config.toml
n_layer = 16
d_model = 384
n_head = 6
n_kv_head = 2
head_dim = 64
d_mlp = 1152
vocab_size = 30156
activation = "gelu"
norm = "layernorm"
norm_place = "pre"
norm_eps = 1e-06
positions = "alibi"
qk_norm = false
attn_scale = 0.125
bias = "all"
tie_embeddings = true
parallel_block = false
init = "normal"
init_std_qkv = 0.0258
init_std_o = 0.0258
init_std_up = 0.0258
init_std_down = 0.0258
optimizer = "adamw"
lr = 0.00128
lr_mult_up = 1.36
beta1 = 0.9
beta2 = 0.95
lr_head = 0.00573
grad_clip = 2.0
warmup_steps = 447
schedule = "wsd"
decay_fraction = 0.289
decay_shape = "pow"
final_lr_fraction = 0.0
batch_tokens = [32768, 65536, 98304]
seq_len = 512
doc_mask = true
train_tokens = 711400000
steps = 12097
dataset = "wikipedia_en"
MLP neurons of a small language model. Each row is named by its layer, matrix (down: output weights) and neuron, and shows model dimensions 0-127. Each number is 128 + 24 x the weight over its row's rms, rounded and kept within 0 to 255. Numbers have three digits each.
A block is one neuron, or neurons of one layer that tend to fire together. Before each block is what it responds to, as a language model described it from the Wikipedia text at the highest values.

Description: Year-range dashes. En dashes joining two years or numbers, especially sports seasons (1988–89 season, 2014–2015), plus year-start tokens and hyphens in compound names.
L7.down686:105135084123102101138096152132097078079143157097106113130120121111127088080146160151120172138134138105196147129121101157147141124145076103143120121141139127143110162162096157118100129113175137090140115111110118116120077156109126166119118141109179166161125129114093145154145101135155131167117120160146126162151120114141095171107158129170169134115099123120138139102087131120170118121152
L7.down991:160138123123085128118127132131144125136145097135081105135144134127126098112111115172149122074136080153124083126168083152157119141112054144147136189122126122163099116132161137122169117139108100129074101117100120100116110117139128097114120109123160140110111125138112114124101179109164070126135117111114132167114114152129082146141112165175175136124134088111108143130130165135104124119088

Description: Also, plus word-initial fragments. Mid-sentence adverbs like also, not and sometimes after a comma or and, plus first digits in table cells and word-start pieces (rav, conv, inc).
L4.down248:141084114069115124131149125127083139153165147126108115085149129104123141142103144126166126112121144107119067105091167173132102079074074137127129151124132129140182119132132084099128168141079161125174130123142175156116164097143151136170110105082125142152137110139149119138104139127110117110114124120116133147135106125127131106149132118141118132161118173119123133138124114155127139116173
L4.down521:142096103110124106181142144180127115119113115105161125142100143127155135121142128137115129105152137155128127093128163110121124138115138122147136161108118096115075158120131133102105152140088081095109123149143121104154111089105070124151110100154123117129116123148099184151125121138141155153138128146114145170172147102133136127152149115097133183132142133137140121119123150131146146142128
L4.down884:088159109185125084148121133163141094140136117151084102117137119137140116133110106119118113146128156131143070113117087162157104123135166130067125127122128115120112092139102094117162148137112108111148124117133147136127122086125120160171140161145147138148121116083104119164117096129103153134177131114147092188158096129151135069161110119148114130101119135095142114143115107155137117178147
L4.down1005:126156105191126136127116124151136106122102114116165158172162114153116106141143156161116129104136107109167137123119142177143136136133098098133139089165129097138127195121082119120118186094113169153135116159128151189114159154099132103111133125124088107135126171118124109106122120163191153161098155153138145152118089150136131157130125137095126172156130125135143157144141115131102172108143
L4.down1037:160149135135155144146117104124101098128100102127154139162127130135118102115144108159121143169139172138127176077142109128127125111130113107159149105149142136089141123116115113101139178143094136118173136084127126103162106093123118145137095137165107077135106133097126108116131100157146133132158150135140109132112062139140134102091081146140138127103117150132087116109132113168140107145136
L4.down1039:112141113121133130154138169128120159116105118117125149106121143141126125149142129129128116097148140114116168115146111131162066120103169092150147160165113145119123121151081123111109095117108107099137137134125124095146141144136121119148162101151115067139100097096149132129096134111137132104123111109135138102149109176093104078116164070110085126135106096102117155079116110124138125112151
L4.down1070:117109143090167156115138146092128141110132136140133160092126136114148164130123123120122107120068114118134134128171113140133087139131141139083099148186139166155140100171139175134125162133111151152149111131103155150104154058108101111123135103156153114071117132146108132145144129170132151079126067129146099126144145151123156096124176114125111101128155134098136148121114134137130161140154
L4.down1148:132095117172143130137116107144138086100147114174152182130117135067163102154149143129098107093149175078148150122112127151100134116107097097111170163143161121140120156124091162153129160148131113135158123126155140158140121124162152125141082143129125118125122128143133138156152152121102179131091099171127105137117114183122146134105123096098051145148123143139091133119117119140129120175129

Description: Mid-word fragments after prefixes. Word-piece fragments right after a prefix or hyphen inside a word, such as re-h-ired, non-f-atal, boys/g-irls, alf-alfa, plus some uses of "of".
L7.down1000:066141143106115125098129102120111128133149103134113102137096135162150094161174107126141135079157150088160071152134093135160127130159120222156103110172110126122129137146152160121135125126136113147154121135100069111153146083138154115123080129106104159115139137153154154120111105102151118129153142120134170124136091138130152108128148084102105150105136100119114139106132132126131154136122
L7.down1040:099100135148125134153125146086128125132138082117156127104113133130112131161094097139134096083117164093108132169123154118140112134049091132102169159127134092139118109123130145133117116134153118158176146079090145137176150106122107124140135132164172122105127124151077142171043123163135138088111137097131101122106124170150149101139121148135140137120130165122123113107117105168151127175139